config.yaml
n_layer: 16
d_model: 224
n_head: 10
n_kv_head: 2
head_dim: 32
d_mlp: 896
vocab_size: 1024
activation: "swiglu"
norm: "rmsnorm"
norm_place: "out"
norm_eps: 1e-06
positions: "rope"
rope_base: 11400.0
rope_fraction: 0.75
qk_norm: true
attn_scale: 0.177
bias: "none"
tie_embeddings: true
parallel_block: false
init: "uniform"
init_std_qkv: 0.0297
init_std_o: 0.00439
init_std_up: 0.0297
init_std_down: 0.00262
optimizer: "muon"
lr: 0.00151
lr_mult_o: 4.0
beta1: 0.95
lr_head: 0.00712
warmup_steps: 0
schedule: "wsd"
decay_fraction: 0.347
decay_shape: "linear"
final_lr_fraction: 0.0
batch_tokens: [65536, 131072, 196608]
seq_len: 2048
doc_mask: true
z_loss: 1e-05
train_tokens: 909300000
steps: 7482
dataset: "wikipedia_en"
MLP neurons of a small language model. Each row is named by its layer, matrix (gate and up: input weights) and neuron, and shows model dimensions 48-111. Each number is 50 + 12 x the weight over its row's rms, rounded and kept within 0 to 99. A neuron's up and down rows have the sign that makes its largest values positive.
After each neuron's rows, "fires after" lists the tokens most often just before its 100 highest values on Wikipedia text that the model never trained on.

L7.gate398:41 62 34 87 57 40 60 41 41 50 60 62 26 51 31 49 40 55 41 59 62 55 48 40 26 48 63 22 43 47 46 53 51 59 30 38 55 46 41 59 30 46 60 36 39 44 40 36 58 50 48 61 53 54 52 42 34 58 42 58 37 39 46 64
L7.up398:53 56 46 68 52 34 53 46 41 45 77 69 40 49 41 50 53 44 31 76 66 46 30 52 59 69 56 35 66 51 38 56 59 61 48 47 48 55 45 46 44 29 64 59 43 54 56 39 47 47 49 60 48 56 48 64 27 45 39 56 38 64 29 56
fires after: "\n", "==", "===", " =="

L5.gate775:54 49 53 50 57 19 45 38 69 55 59 52 51 56 40 47 56 39 37 41 38 46 41 37 35 41 67 48 55 29 71 61 64 51 49 40 62 57 52 66 36 45 70 45 57 56 49 27 67 53 51 33 53 50 55 67 49 60 67 52 57 26 63 58
L5.up775:47 44 53 51 57 45 48 44 46 67 51 53 47 39 48 56 35 68 58 51 46 63 53 28 56 43 55 53 35 44 38 65 69 47 53 41 52 56 69 39 51 31 45 38 37 46 22 49 64 78 83 65 40 52 55 47 61 58 34 49 47 45 56 61
fires after: " c", " S", " s", " C", " res", " St"

L3.gate754:61 32 59 46 58 67 66 60 49 44 42 54 44 41 63 71 61 55 78 37 58 71 60 44 50 45 44 57 47 55 65 39 42 51 58 58 75 45 38 47 30 50 37 56 45 44 45 42 80 63 22 68 40 49 44 65 28 24 17 66 54 51 61 46
L3.up754:43 37 52 68 59 76 34 59 31 40 58 89 47 54 34 42 50 50 64 60 50 49 58 32 67 71 53 54 65 47 44 54 61 53 62 64 40 45 80 42 50 66 57 40 50 52 64 52 68 47 56 38 59 46 47 59 40 40 44 68 39 24 65 35
fires after: " h", " H", " s", " l", " and"

L3.gate678:48 58 55 47 37 62 59 43 53 32 76 63 35 56 45 54 56 48 36 42 46 51 71 43 78 63 54 56 51 25 68 43 44 48 43 48 33 45 62 19 50 74 35 46 41 45 63 50 78 44 37 38 49 36 63 27 34 47 56 43 74 43 60 59
L3.up678:46 49 49 54 82 47 26 61 52 42 55 48 56 67 43 60 60 67 49 60 55 54 45 59 63 33 50 49 53 51 61 33 55 50 40 57 32 36 67 37 56 60 47 49 45 37 44 55 46 71 35 35 52 30 49 25 26 27 36 48 55 26 37 53
fires after: " Th", " y", ",", " of", "I", " Y"

L7.gate85:23 61 53 73 53 68 60 61 72 27 48 50 64 84 45 45 58 39 32 36 49 42 54 36 38 49 69 71 45 17 34 47 45 44 46 55 32 68 46 43 50 31 54 76 54 41 35 58 61 67 53 66 37 47 41 51 43 33 61 52 43 52 54 43
L7.up85:50 44 39 42 38 54 39 73 46 58 65 47 55 58 58 30 44 38 65 67 42 53 12 44 39 68 60 55 54 40 58 47 34 31 44 46 57 41 53 50 62 42 69 41 56 59 58 60 58 58 35 46 60 57 26 59 54 35 42 50 50 58 54 47
fires after: " P", " S", " l", "iss", " W", " in"

L5.gate843:63 49 47 53 53 45 60 65 70 61 47 58 40 19 46 53 36 53 43 47 39 56 75 41 26 31 36 22 49 28 57 54 51 54 56 60 53 52 70 38 78 47 41 54 45 47 34 78 35 67 58 48 72 31 27 44 33 53 45 48 62 53 65 66
L5.up843:45 64 37 62 48 75 68 68 35 37 31 53 63 60 61 27 45 47 46 23 65 55 66 34 62 59 50 38 46 44 51 49 54 71 42 43 52 47 73 41 49 59 44 43 48 45 65 40 56 35 55 35 53 40 38 52 40 47 65 37 62 59 31 29
fires after: ".", " where", " The", " when", "c", " F"

L6.gate663:46 58 24 45 40 43 41 62 65 40 51 55 41 58 39 65 45 68 68 36 48 79 36 31 48 48 46 49 53 62 48 48 45 36 50 62 57 49 41 23 42 39 31 51 42 79 55 74 69 49 50 45 53 38 63 51 43 64 42 86 43 32 42 35
L6.up663:57 60 33 58 52 42 79 57 38 41 62 55 27 60 38 47 54 42 59 33 62 60 50 57 71 53 67 51 63 63 67 31 54 57 40 25 55 61 40 62 32 48 65 41 36 46 54 47 53 45 37 31 46 27 49 58 52 59 69 63 58 88 38 79
fires after: " the", " B", " m", "g", " b"

L2.gate832:27 52 65 55 43 52 47 71 62 52 42 64 60 42 50 54 55 59 71 41 46 77 47 40 57 39 43 48 57 66 37 52 51 50 28 53 35 66 65 41 59 72 53 27 52 47 43 56 49 52 23 56 59 51 47 61 74 56 65 49 49 61 63 49
L2.up832:53 41 47 44 13 44 57 44 52 47 29 46 60 38 52 50 64 53 57 44 31 49 57 68 41 60 37 27 55 42 49 60 64 46 40 42 58 60 59 48 57 37 63 40 76 40 62 53 42 64 49 26 49 70 36 53 58 72 68 77 33 41 70 39
fires after: ":", ",", " is", " as", " was", "==="

L2.gate219:63 42 32 53 38 24 51 43 64 43 41 39 39 40 40 55 59 43 53 56 51 62 56 46 56 38 49 40 47 43 48 48 36 78 36 54 43 42 58 46 45 42 51 48 46 57 49 45 50 54 39 77 35 60 45 43 43 41 43 66 44 28 51 30
L2.up219:59 51 93 48 47 38 60 47 27 66 67 62 46 30 50 31 52 53 38 66 61 62 75 48 45 48 60 62 45 61 39 41 59 36 45 45 48 49 53 78 57 58 47 49 49 35 27 47 82 41 32 34 56 52 52 46 43 46 37 49 36 61 59 44
fires after: " |", " the", " The", "The", "al"

L3.gate337:42 43 45 43 51 71 61 58 37 53 61 33 55 47 66 60 35 51 39 60 54 35 31 42 42 15 52 60 52 67 59 73 38 55 52 54 45 48 61 40 17 45 44 69 67 66 51 61 59 46 52 34 35 58 36 57 05 55 49 58 55 32 62 50
L3.up337:35 57 32 52 31 37 64 49 68 40 42 54 40 45 64 59 44 34 39 44 53 43 59 24 48 64 52 60 53 49 48 60 54 57 29 27 21 28 63 58 56 53 79 56 74 54 39 48 62 30 81 39 71 66 54 39 54 54 47 36 39 39 60 48
fires after: ".", " |"

L3.gate208:44 53 30 44 55 68 36 52 55 31 49 40 51 42 39 43 62 43 45 49 53 39 49 22 40 46 30 56 42 49 51 54 28 50 46 47 59 63 64 62 60 54 50 46 57 63 63 52 34 44 33 26 49 56 66 40 52 51 45 45 43 69 49 69
L3.up208:45 57 57 70 49 50 25 34 74 50 50 51 42 43 49 42 41 70 38 29 51 58 49 54 55 80 64 48 56 65 44 51 45 45 54 58 52 60 51 34 63 49 56 37 43 64 44 44 36 60 66 14 53 42 43 48 51 55 44 62 53 57 46 50
fires after: "-"

L7.gate775:50 52 31 43 53 45 58 61 64 35 51 57 48 46 37 59 61 27 46 41 62 54 40 24 32 71 27 40 41 35 48 52 20 42 47 41 47 47 49 53 42 52 49 31 65 09 46 76 55 54 53 58 51 51 52 74 52 59 34 61 73 70 66 39
L7.up775:43 67 47 45 53 53 68 50 59 53 62 78 56 61 37 44 49 38 43 41 36 55 48 27 26 69 25 32 45 41 43 40 57 54 46 70 41 39 49 47 44 39 57 39 62 25 38 59 54 56 49 43 42 41 52 81 39 72 40 55 57 53 54 48
fires after: " ", "%", " 0", " -", "7", "2"

L6.gate667:35 50 32 45 39 70 38 63 66 40 59 70 52 46 59 28 49 64 69 43 53 56 57 42 11 47 50 42 48 25 57 44 36 44 38 38 25 61 68 32 48 50 14 55 57 31 66 43 64 38 34 52 43 59 45 61 59 36 44 54 36 21 42 42
L6.up667:38 56 22 32 65 48 68 46 57 43 44 73 54 46 37 49 62 49 51 41 62 60 54 41 42 53 61 45 23 40 41 41 48 53 45 30 45 47 49 43 44 38 69 34 38 48 47 60 60 63 39 60 40 45 62 51 53 47 48 34 50 59 67 54
fires after: " M", " P", ";", " B", " m", "P"

L11.gate473:48 52 71 60 48 59 26 79 52 49 40 42 61 43 57 23 76 69 66 56 43 60 48 58 56 52 50 50 56 46 38 93 47 40 43 45 43 48 59 62 52 43 55 32 62 60 53 43 61 51 26 68 65 68 30 56 53 62 57 55 62 34 41 57
L11.up473:51 50 42 65 36 72 50 60 54 39 50 59 52 27 49 43 62 50 50 75 34 52 46 33 54 61 56 42 46 66 50 46 59 62 36 50 26 49 35 52 51 39 57 45 39 49 44 81 47 34 57 66 61 34 45 55 54 55 64 50 48 26 48 48
fires after: ",", " was", " as", " is", "),"

L9.gate718:58 61 52 58 63 58 65 51 63 34 44 75 50 46 72 48 73 43 49 57 76 55 33 48 33 38 33 40 21 60 40 45 44 54 50 44 48 57 43 56 53 52 38 63 67 52 30 33 53 65 54 30 66 40 44 53 65 49 54 62 56 28 51 39
L9.up718:49 30 49 39 35 66 38 43 39 57 56 44 58 45 45 62 48 45 50 56 68 37 45 60 62 72 44 75 61 56 43 73 31 51 54 65 46 50 48 53 48 43 46 51 46 54 23 47 37 60 24 71 40 74 64 41 48 40 12 53 36 37 64 52
fires after: " P", " p", " J", " comp", "P", " 202"

L3.gate215:41 66 47 31 47 35 52 55 37 59 52 54 50 63 52 40 29 45 53 31 57 58 44 81 63 48 48 49 32 56 57 58 48 48 40 46 22 53 44 47 39 50 50 54 51 78 58 50 46 36 40 34 31 52 56 24 47 58 68 70 43 42 47 39
L3.up215:35 38 66 42 44 27 49 52 67 58 31 48 61 62 52 42 61 73 45 46 70 53 63 67 51 54 50 66 52 45 45 59 49 27 45 56 57 43 43 50 38 32 51 40 52 50 37 54 60 62 68 35 47 60 41 72 50 77 32 48 33 59 50 13
fires after: " d", " D", "."

L9.gate459:83 58 51 31 46 43 63 57 61 58 45 35 48 49 64 36 58 19 49 39 47 43 54 60 27 43 60 60 32 42 32 59 52 43 64 47 56 47 41 61 52 82 48 64 46 51 60 60 83 57 56 60 53 39 54 54 35 76 49 74 48 47 70 51
L9.up459:40 34 54 50 63 47 75 65 41 64 37 43 79 48 40 12 50 42 45 34 44 67 64 22 46 54 60 47 32 44 37 47 41 37 53 58 39 47 28 53 40 66 52 48 41 40 52 28 62 70 56 49 70 32 60 40 55 72 50 52 60 50 35 51
fires after: " l", " L", " T", "g", " S", " A"

L6.gate370:52 70 48 57 53 53 29 34 41 38 52 27 41 57 48 35 50 58 51 42 31 52 56 14 41 54 36 43 39 45 61 82 44 46 69 35 53 38 63 43 51 53 42 40 37 33 49 64 64 23 46 43 54 47 45 43 23 33 30 54 58 37 46 54
L6.up370:74 69 43 58 42 52 30 66 55 50 48 48 47 58 46 44 53 55 64 63 47 42 66 51 44 43 55 53 69 55 36 45 28 71 73 45 56 40 50 57 39 27 53 37 34 84 51 55 74 37 59 47 66 46 50 69 56 25 52 27 32 66 58 27
fires after: ".", " |", " \""

L11.gate191:42 52 40 57 41 36 59 70 64 68 56 69 57 30 42 55 54 52 65 49 32 38 70 38 61 54 62 39 48 72 61 32 57 63 46 61 57 56 46 31 56 40 36 31 53 34 57 41 60 48 50 39 54 63 53 52 41 56 45 61 66 47 59 45
L11.up191:56 41 50 29 71 79 52 69 54 47 46 54 44 55 52 36 37 60 64 40 49 61 53 44 47 47 53 37 58 65 30 34 52 57 42 48 53 63 75 53 27 81 57 54 56 43 31 70 49 58 37 47 32 55 38 56 40 18 60 39 53 47 33 32
fires after: " the", ",", " a", " as", " The", "."

L9.gate584:22 74 71 38 63 33 59 48 47 66 65 30 41 61 39 28 36 68 69 45 45 60 50 51 54 47 45 51 59 38 42 39 44 54 31 58 59 40 54 49 43 54 41 51 64 60 56 59 32 59 33 62 71 51 28 25 47 58 68 50 55 33 40 46
L9.up584:42 48 49 36 43 62 14 57 55 44 57 36 62 41 54 39 48 62 44 53 67 48 55 63 58 50 40 68 38 56 57 40 32 30 61 46 49 50 62 52 44 26 41 66 52 46 36 53 51 49 39 41 63 49 39 64 57 65 40 52 43 63 31 34
fires after: ",", ".", "I"

L5.gate637:45 51 37 55 30 49 31 48 46 67 50 43 47 42 19 69 55 37 68 41 51 60 59 46 59 42 49 48 60 51 59 49 49 54 65 26 36 40 37 57 55 28 28 59 76 52 48 53 61 39 72 57 50 32 55 63 36 49 54 54 53 43 57 56
L5.up637:56 78 44 83 34 62 34 64 40 42 52 47 41 64 51 52 47 55 37 61 54 45 48 66 34 59 44 63 40 41 36 53 46 52 41 54 50 45 69 52 50 54 49 50 38 37 39 42 66 48 42 53 66 50 41 65 58 43 38 45 55 62 46 56
fires after: " S", " s", " W", " US", "old", "ree"

L5.gate343:43 51 42 50 65 52 46 69 43 47 46 57 41 71 47 46 47 19 74 45 46 44 51 58 68 67 43 34 41 55 51 54 25 39 53 51 35 53 52 77 66 57 38 50 54 55 59 21 46 53 32 45 76 66 39 57 60 38 34 55 46 38 37 56
L5.up343:45 35 20 47 45 34 45 45 46 39 32 54 43 54 55 64 56 35 48 50 40 55 62 45 24 49 66 60 33 50 46 34 75 23 52 46 41 65 65 55 42 57 46 54 41 82 56 41 55 52 34 56 54 50 34 47 43 53 57 73 68 53 60 39
fires after: " the", "o", " M", " A", " I", "-"

L5.gate864:39 44 57 41 58 39 36 42 45 48 49 27 53 27 52 45 57 64 62 42 82 39 45 51 67 49 62 53 43 42 63 44 79 57 38 34 50 58 53 64 46 51 45 23 55 22 52 46 42 80 43 39 47 41 60 60 44 58 58 68 60 53 59 72
L5.up864:80 38 53 50 48 70 34 50 61 57 35 56 54 51 61 35 72 51 41 48 58 37 51 64 75 48 50 60 31 33 38 56 54 59 39 42 49 64 79 50 54 54 46 61 56 50 68 35 54 70 68 24 71 50 54 47 56 57 52 52 54 59 60 66
fires after: " h", " m", " G", " ind", " H", " g"

L8.gate456:62 43 41 45 45 51 47 40 25 27 51 40 51 29 70 51 40 55 46 43 64 50 47 46 53 64 53 57 55 31 32 36 41 62 41 40 53 61 69 33 65 47 56 48 55 52 40 64 63 47 40 48 40 39 43 41 63 74 52 46 64 37 52 40
L8.up456:45 60 38 50 62 70 58 45 48 30 65 64 58 64 34 57 53 75 64 62 39 25 28 45 34 42 55 56 60 37 41 34 50 51 56 50 52 53 53 48 36 34 67 56 42 27 55 71 56 59 46 75 67 34 18 48 34 71 51 55 64 54 41 65
fires after: " |", "5", "%"

L5.gate582:42 78 46 47 48 45 69 59 53 45 74 23 59 34 53 43 84 30 37 39 45 53 38 36 34 57 43 30 32 47 42 54 30 39 48 62 43 43 43 32 34 72 52 63 46 62 48 76 66 79 46 39 37 33 75 58 58 43 59 39 44 53 58 42
L5.up582:29 38 78 47 78 63 69 67 60 54 65 66 49 58 48 55 59 35 60 39 71 70 50 37 48 52 49 47 70 37 53 33 53 42 49 51 44 60 37 33 33 53 25 34 63 51 41 51 41 55 81 50 46 43 70 46 43 74 58 46 49 48 48 56
fires after: "\n", " le", " ", " |", " 0", "av"

L11.gate78:37 39 55 54 39 60 46 52 46 61 17 31 38 53 48 47 36 45 47 55 42 56 70 63 41 37 41 42 69 41 53 52 43 65 26 40 61 47 58 57 36 40 49 73 50 50 62 49 50 62 38 62 41 68 61 57 69 44 51 42 53 34 52 37
L11.up78:57 53 68 54 46 55 63 29 59 73 66 55 64 60 50 40 31 47 53 49 46 40 53 70 26 55 45 44 94 69 48 46 43 47 43 68 60 60 54 39 64 68 60 66 57 53 49 59 53 39 41 60 42 47 48 33 24 48 41 32 41 41 45 55
fires after: " the", " and", " of", " an", "'s", " The"

L5.gate438:50 47 42 42 45 63 41 14 41 71 41 61 37 43 46 44 53 30 42 53 49 51 60 53 56 52 69 45 70 42 62 39 50 54 55 34 53 41 47 48 65 37 55 50 49 34 63 25 79 24 65 47 47 36 77 42 58 63 38 56 43 51 53 72
L5.up438:42 60 48 64 49 30 70 57 35 75 42 42 56 57 54 49 51 56 42 51 62 26 53 43 64 42 49 68 53 55 44 46 54 64 49 59 56 54 58 51 27 48 47 41 21 56 25 63 69 63 67 57 54 70 41 69 58 54 37 47 56 44 75 35
fires after: " S", "S", " St", "u", " Sc", " s"

L7.gate321:50 73 59 25 08 63 41 47 65 50 45 58 47 49 53 69 61 51 49 55 38 57 52 22 63 70 17 63 41 41 61 44 73 45 56 61 65 50 46 70 56 49 65 53 48 31 42 58 48 31 67 51 55 73 60 43 48 55 34 45 56 48 59 72
L7.up321:56 56 49 53 49 53 52 67 46 46 65 34 51 61 47 50 59 57 38 51 48 50 53 30 61 36 69 52 70 53 42 48 61 33 78 45 33 45 71 56 55 71 48 44 44 57 24 34 50 52 35 47 69 42 36 45 39 38 56 50 39 43 46 61
fires after: "\n", " |", " m", " P", ":"

L9.gate488:59 62 69 57 19 43 46 48 51 50 41 53 65 61 43 52 43 64 21 49 50 49 60 50 37 63 59 53 43 36 50 71 47 46 44 58 65 34 52 68 86 35 81 34 49 53 51 64 45 60 59 51 65 65 62 43 55 58 42 57 60 31 39 49
L9.up488:42 53 25 66 62 45 50 54 44 50 57 43 56 42 51 47 57 49 31 38 50 59 43 47 58 60 34 45 55 45 57 24 54 44 36 41 57 65 38 50 48 44 53 38 50 58 10 44 46 52 23 30 79 48 43 46 50 32 56 42 43 49 52 46
fires after: " |", ":", "t", " 1", " the"

L6.gate757:32 46 43 77 36 48 63 41 48 27 48 60 70 45 36 35 62 35 40 56 66 49 58 41 58 42 68 26 50 47 50 54 66 35 36 41 60 40 48 42 64 33 33 40 34 34 66 56 59 15 50 59 52 56 55 65 49 53 46 30 74 48 53 45
L6.up757:47 63 61 65 49 51 53 32 52 46 57 59 47 39 48 38 25 61 37 53 68 35 51 49 33 49 54 36 78 53 30 52 59 31 39 68 53 48 29 60 45 49 63 43 40 54 55 54 60 54 48 34 47 40 39 35 58 52 55 28 56 47 26 73
fires after: "==", " ==", "===", "ith", " with"

L7.gate246:35 54 36 35 58 22 59 41 37 77 48 41 54 34 80 54 51 42 51 53 48 52 51 27 49 35 51 61 42 53 52 74 58 44 57 54 58 30 66 46 47 56 49 58 57 57 62 46 41 49 32 65 62 27 38 48 36 53 33 57 40 41 36 62
L7.up246:48 66 54 56 63 53 26 33 37 19 46 70 53 32 61 47 62 47 77 41 57 68 48 34 58 51 38 26 51 50 42 39 47 63 57 50 76 69 47 64 71 46 43 49 56 31 53 57 50 54 70 32 42 37 46 31 44 47 53 51 52 53 39 70
fires after: " g", " G", "c", " ch", "og", " r"

L3.gate853:43 62 58 68 45 60 45 38 43 58 26 61 77 45 58 56 41 59 48 65 25 53 48 59 24 59 49 56 44 58 47 62 64 36 64 35 42 53 58 60 52 71 53 33 36 59 46 42 68 42 49 52 58 64 50 46 42 44 50 63 51 68 36 67
L3.up853:27 47 49 37 52 53 56 74 53 45 44 65 54 36 41 82 38 74 50 52 45 42 30 47 37 25 23 65 67 49 74 62 64 42 64 49 46 59 43 48 63 35 39 73 62 43 53 25 59 61 54 56 40 49 65 54 46 53 63 43 54 48 33 68
fires after: " st", " ch", " p", " h", " Ch"

L5.gate155:47 39 55 62 58 64 53 36 53 50 59 44 40 48 60 54 41 41 40 47 70 56 54 60 27 61 61 26 58 33 62 32 54 53 31 47 42 45 60 56 60 52 38 55 43 53 50 64 48 52 58 79 35 36 40 33 44 31 57 35 42 26 64 60
L5.up155:28 54 49 47 60 54 39 81 68 49 60 53 47 49 70 54 55 61 60 57 65 34 49 60 50 50 50 45 55 49 64 44 59 66 51 46 44 56 71 33 56 51 57 67 33 46 48 57 66 72 44 76 50 44 36 24 39 57 50 42 42 55 22 51
fires after: "f", " |", "_", " F"

L2.gate239:44 45 73 60 54 43 71 52 75 64 81 36 62 21 63 48 52 38 59 52 55 40 72 53 42 35 56 83 53 58 57 58 52 44 58 45 34 33 49 46 45 50 65 45 46 62 54 44 43 52 68 37 57 65 33 53 43 48 42 67 54 56 50 41
L2.up239:51 53 38 47 55 56 37 38 49 68 40 57 49 37 53 50 42 51 52 39 47 62 35 51 50 38 44 45 39 52 80 40 38 48 60 71 62 53 65 53 44 50 59 53 64 52 43 49 60 71 92 24 47 49 31 52 34 42 40 69 51 64 54 54
fires after: " b", " th", " g", " G", " s", " de"

L7.gate122:63 32 44 41 46 48 47 31 59 47 52 45 58 55 56 59 55 55 37 57 45 63 45 53 44 67 29 21 52 33 63 67 49 55 30 40 48 57 58 40 48 74 64 77 55 67 36 40 56 70 28 54 44 63 44 31 66 42 45 71 60 58 69 47
L7.up122:47 38 52 58 54 22 50 56 55 54 52 49 58 70 34 33 67 68 52 38 50 69 86 38 64 31 56 44 64 31 15 33 47 65 51 66 55 79 48 68 57 47 54 64 50 42 20 49 57 72 37 42 46 55 52 61 51 56 70 50 49 63 56 45
fires after: " |", " the", " ", "y", " S"

L2.gate672:39 55 49 62 55 54 59 44 30 48 41 45 47 57 41 59 41 25 51 45 48 60 53 51 50 49 54 32 46 44 60 50 57 33 49 37 52 74 46 68 35 36 46 52 53 45 39 31 71 61 59 43 65 34 33 55 39 37 27 48 47 54 67 67
L2.up672:49 46 40 64 46 47 24 44 48 49 49 45 52 44 54 61 36 44 46 42 30 63 41 56 63 44 52 39 48 60 58 51 49 62 30 41 46 59 63 37 15 38 66 49 38 48 33 37 56 46 67 39 51 52 47 45 53 47 49 41 23 41 68 70
fires after: " res", " s", "ad", "ced", "ed", " d"

L9.gate647:55 51 49 37 49 79 62 34 50 58 41 80 44 46 51 55 46 45 38 43 49 32 37 67 62 44 43 40 39 44 43 51 42 29 40 37 54 51 62 45 48 59 48 51 37 40 41 48 32 43 65 30 41 56 58 53 64 55 28 41 74 33 56 55
L9.up647:58 55 34 58 51 66 34 47 33 35 54 38 50 49 58 51 70 58 37 68 52 71 35 31 42 53 59 68 46 53 48 67 30 49 39 62 24 51 41 41 44 43 43 54 55 48 35 36 64 55 45 52 62 45 38 52 33 37 18 51 44 18 36 37
fires after: " P", "ep", " con", " p"

L7.gate61:33 60 35 65 49 58 57 62 60 56 56 57 35 51 29 63 52 56 68 58 60 52 65 49 50 61 50 71 41 52 48 55 68 59 39 66 54 62 61 39 58 52 19 51 46 39 31 47 61 49 32 42 41 42 67 61 42 31 46 54 36 46 46 51
L7.up61:41 59 46 54 64 36 48 51 53 35 45 46 45 50 55 44 52 55 33 57 53 31 38 63 44 51 57 46 87 56 44 44 39 52 47 54 64 54 39 53 50 27 39 74 33 66 61 48 53 49 43 39 47 36 34 46 40 35 69 61 42 48 33 56
fires after: " d", " B", " b", " D", " r"

L2.gate664:41 47 39 48 30 44 59 65 40 37 54 51 48 48 48 43 28 41 48 70 59 46 60 55 57 60 54 46 39 67 59 29 51 49 38 38 51 22 53 52 48 42 44 49 67 47 60 54 43 62 31 48 68 49 33 48 48 56 48 45 39 57 47 68
L2.up664:56 30 43 32 57 27 42 39 54 73 30 57 59 45 65 58 43 42 41 62 39 51 58 52 26 38 53 55 55 24 35 55 66 49 56 36 67 42 53 63 45 65 45 52 45 45 43 52 31 47 41 47 57 59 39 49 57 60 55 42 60 70 21 36
fires after: " bec", " M", "ec", " O", " cl", "o"

L11.gate1:59 41 53 60 53 55 62 66 46 60 43 46 60 51 61 58 28 36 38 64 36 50 65 51 38 56 60 31 47 59 40 36 46 34 83 55 64 39 38 54 61 62 65 43 40 50 46 46 75 46 73 43 78 53 51 49 44 46 44 47 55 45 57 27
L11.up1:46 52 30 65 63 37 46 48 65 36 25 46 63 49 38 97 50 44 59 55 53 40 40 47 52 44 52 56 43 61 44 82 57 59 58 53 68 56 82 54 36 52 61 59 50 22 51 40 49 48 50 47 54 64 61 43 49 47 49 61 24 56 38 56
fires after: " Ch", " g", "or", "av", " h", " G"

L7.gate674:44 53 35 52 47 69 37 52 55 53 38 31 38 56 52 46 39 40 53 49 36 46 71 56 38 79 65 23 45 40 68 39 61 32 66 49 38 48 62 30 53 50 57 30 46 42 55 57 40 81 48 57 47 46 42 46 43 51 44 21 47 81 62 55
L7.up674:65 57 69 51 45 40 50 66 35 36 61 56 34 64 39 43 37 37 71 56 31 47 54 47 33 33 69 45 46 24 50 49 48 87 47 39 32 35 38 38 48 57 64 45 55 79 55 56 72 87 37 46 58 43 55 48 39 41 44 37 45 41 55 41
fires after: " |", " –", ":", " -", " 6", " 5"

L5.gate564:52 50 56 41 57 37 59 28 35 55 52 49 31 49 44 48 54 38 48 33 51 41 59 54 38 52 53 46 48 44 40 58 41 51 56 57 41 58 50 54 51 55 49 38 54 31 51 53 71 54 55 48 42 43 49 18 48 52 65 52 58 42 43 41
L5.up564:43 55 40 70 50 53 72 39 50 61 27 68 52 34 36 35 46 26 54 55 48 56 39 36 35 69 46 45 58 56 64 66 40 57 33 48 43 39 41 59 58 53 46 57 52 57 57 50 41 49 54 61 46 29 37 32 44 56 53 23 30 40 48 58
fires after: " l", " w", " W", " K", " L", "3"

L3.gate34:41 39 36 65 35 52 58 52 72 12 47 52 43 25 40 53 50 62 71 53 61 52 65 51 56 62 56 34 55 59 46 40 47 59 55 29 52 50 43 62 70 74 69 36 66 61 78 55 41 69 42 25 31 51 51 51 55 80 61 50 66 45 33 45
L3.up34:70 47 58 50 75 44 34 56 55 59 55 51 59 81 53 39 31 60 48 37 70 47 30 69 54 49 50 50 47 66 48 52 48 62 57 62 59 52 49 35 44 45 56 46 66 52 53 53 61 69 67 25 54 52 51 51 36 62 46 47 48 42 57 32
fires after: " G", "e", " g", "u", "g", "i"

L3.gate506:58 46 62 55 53 56 39 68 55 49 52 70 49 36 69 56 73 33 41 42 44 41 58 39 51 64 66 36 58 75 45 50 40 42 54 45 31 82 35 32 39 56 46 57 52 44 43 48 51 63 40 26 35 54 44 28 46 32 30 43 46 64 53 45
L3.up506:38 48 55 48 52 50 63 66 33 57 64 55 59 51 57 35 54 42 18 62 56 74 34 42 56 72 74 51 58 66 56 40 58 70 48 70 42 76 49 59 57 41 46 44 32 60 49 36 45 46 53 54 60 54 66 19 39 55 66 47 43 59 46 53
fires after: ".", " the", ",", " |", "\n"

L2.gate722:64 41 46 39 56 74 40 54 48 47 56 60 43 49 60 53 55 66 37 41 50 45 45 45 48 46 44 49 29 38 39 58 36 49 58 54 67 64 59 67 44 67 31 74 30 62 38 69 53 43 46 38 56 26 55 38 55 66 81 49 42 64 44 58
L2.up722:13 57 61 54 38 70 53 50 53 47 24 36 49 58 34 40 48 69 46 43 52 51 54 82 58 58 62 55 49 31 44 67 68 39 46 45 65 59 48 45 45 41 37 54 64 53 51 47 47 63 47 24 45 66 42 40 50 56 72 60 51 65 51 55
fires after: ".", "\n", "-", "t", " |", "=="